MLP neurons of a small language model. Each row is named by its layer, matrix (down: output weights) and neuron, and shows model dimensions 64-127. Each number is 128 + 32 x the weight over its row's rms, rounded and kept within 0 to 255.
After each neuron's rows, "raises" lists the tokens whose logits its output raises most directly, leaving later layers aside.

L10.down707 [ 92 139 159 184 209 168 139 124 129 166 200 168  86 119 144 142 101 133  93 127 146 146 165  44 163 147 144 111 157 113  98 124 113 146  84 127 180 191  84 119 129 125  72 137 129 115 120  67  82 155  97 121 131 132 183 117 118 171 127 115 142 138 109 135]
raises: "9", "5", "7", "1", "8"

L10.down183 [125 128  87  71 174 132 192  89 122 155 193 102 125 196 105 167 145 115 112 128 131 106 158 147 150 123 195 125 135  96  94 154 127 137  97 110  98 131 105  84 129 161 118 125  93 114 131 163  98 101 106 111 113 150 159 129 132 138 115  91 119 110 153 156]
raises: " and", " |\n", " |", ",", " in"

L11.down1424 [ 91 128 173 181 132 161 103 115 113 118 111 114 110 149 147 147 155  74 112 154  82 156  82 125  47 200  96 130  98 181  65 157 148 131 158 146 120 144  81  89 168 152 118 101 103 100 164 100 188 115 123 125  83 100  67 104 112 178 124 175 132  70 102  94]
raises: "y", "i", "u", "en", "a"

L10.down642 [105 121  82  96 181 117 176 145 197 113 106 166  60 100 119 105 133 125 124 140 103  76 124 150 167 106 141 122 121  74 130 122 127 145 173 175 140  83 141 115  94 124 149 134 113 167 150  84 176  94 123 148 131 160 125 141 151 170  81 133 134 170 100 152]
raises: " west", " south", " east", " north", " surrounding"

L10.down932 [114 148 113 198 146 146 127 134 167 145 160 201 162 158  81 108 186 118 174 160 157 174 157 128 146 105  91 142 155  90 149 161 108 138 139 145 137 146 153  77 131 118 114  75 129 142 123  94 151 110 169  92 100  71 104 102 143  80  86 120  94 117  94  83]
raises: "a", "en", "ca", "or", "bal"

L10.down2040 [100 131 155 149 196  74 157 112 154 143  77 160 122 152 147 152 150 143 114 108 161 137  72  94 139 100 174 152 158 113 179 149 141 100 100 159 104 133 140 121 134 107 119  68  92  96 172  93 142  93 202  81 116 147 166 135 149 147 110 108 133 105  67 134]
raises: " by", " and", ".\n\n", " but", "."

L11.down1772 [102 152 100 166 135 157  97 115 161 187  33 167 101 142  81 164 117 120 190 161 125 123 170 143 164  82 169 137 118 164 104 147 166 130  98 123 103 149 157 138 151 134 132 135 101 157  87 146 143  80 154 121 175 160 107 128 155  84 118 145 164  80 112 114]
raises: "ating", "at", "ated", "ati", "ath"

L11.down1565 [104  53 116 158  45 177 110 148 130 125  69 114 108  87 132 159 145 136 163 131 109 179 164 164 144 176 132 118 132 126  89 151  90 138 135 132 128 125 166 115 133 187 121 141 131 118 113 127  91 128 196 120 155 125  95 148  70 159 159 110 112 163 150  82]
raises: " American", "-American", " Florida", " Texas", "American"

L11.down1221 [132 131 122 152 106 100 130 174 130 115  89 112 112 120 122 135 163  99  68 106  80 114 165 138  52  90 148  84  91 163 111  77 152 111 152 160  83 138 104 126  98 151 146  99 154 124  76 148 142  95  80 153 131  63 148  78  97 137 134  92 134 117 174 143]
raises: " its", " their", " his", " her", " the"

L11.down1716 [ 98 144 144 128 116  86 153 153 144 129  50  96  94 165 119 125 140  85  89 154 126 124 157 141 101 167 110 102 113 114 132 149 137 125 127  87 161 136 166 209  81  84 187 129 138 147 106 126 137 163 101 116 112 143 165 135 176  85  47 117 116 154 176  66]
raises: " the", " it", " of", " a", " these"

L11.down1451 [145 154 143  87 144  48  42 131 110 123 233 134  96 118 120 126 128 145  78 155  94 128 160 125 152 124 114 148  71 138 149 146 186 143 151 174  90 110 113 135 106 131 126 140 121 203  94  71 131  79  88 115 100 133  89  92 125  78 209 142 117  90 156 128]
raises: " establish", " identify", " improve", " find", " gain"

L11.down47 [105 104 127 173 164 105 123 115 126 177  33 155 116 110 105 141 160 122 110 156  73 111 172 159 115 124  87 165 142 132 115 159 137 153 155  88 114 131 204 143  87 146 191 181 114 116 145  76 146 186 126  91 162 119 125 113  94 169 122 137 144 192 142  90]
raises: "led", "ened", "ised", "itionally", "ted"

L11.down1550 [ 87 156 157 134  86 107 145 117 117 184  80  84 155  82 154 146  56 118  76 142 156 121 134 197 120  92  71 138 107 167 122 102 168 116 157 132 133 167  93 154  97 114 155 183  95 112 165 165 151 159 152  60 138 140  74 143  92 127 133 158 129 139  88 125]
raises: " and", " to", " between", ".\n\n", " for"

L11.down1394 [141 106 139  82 155 207 150 134  79 183  54  76 129 122 107 138  86 106 136  94  96 125 124 111 135 208 147 123 177 128 197 112 111 154  50 119 121 145 107  94 122 147 136 100  86  81 147 130  93 148 118 162  91 132 165  98 132 172 166  84 118 152 124 124]
raises: ",", ";", " –", "\n", " was"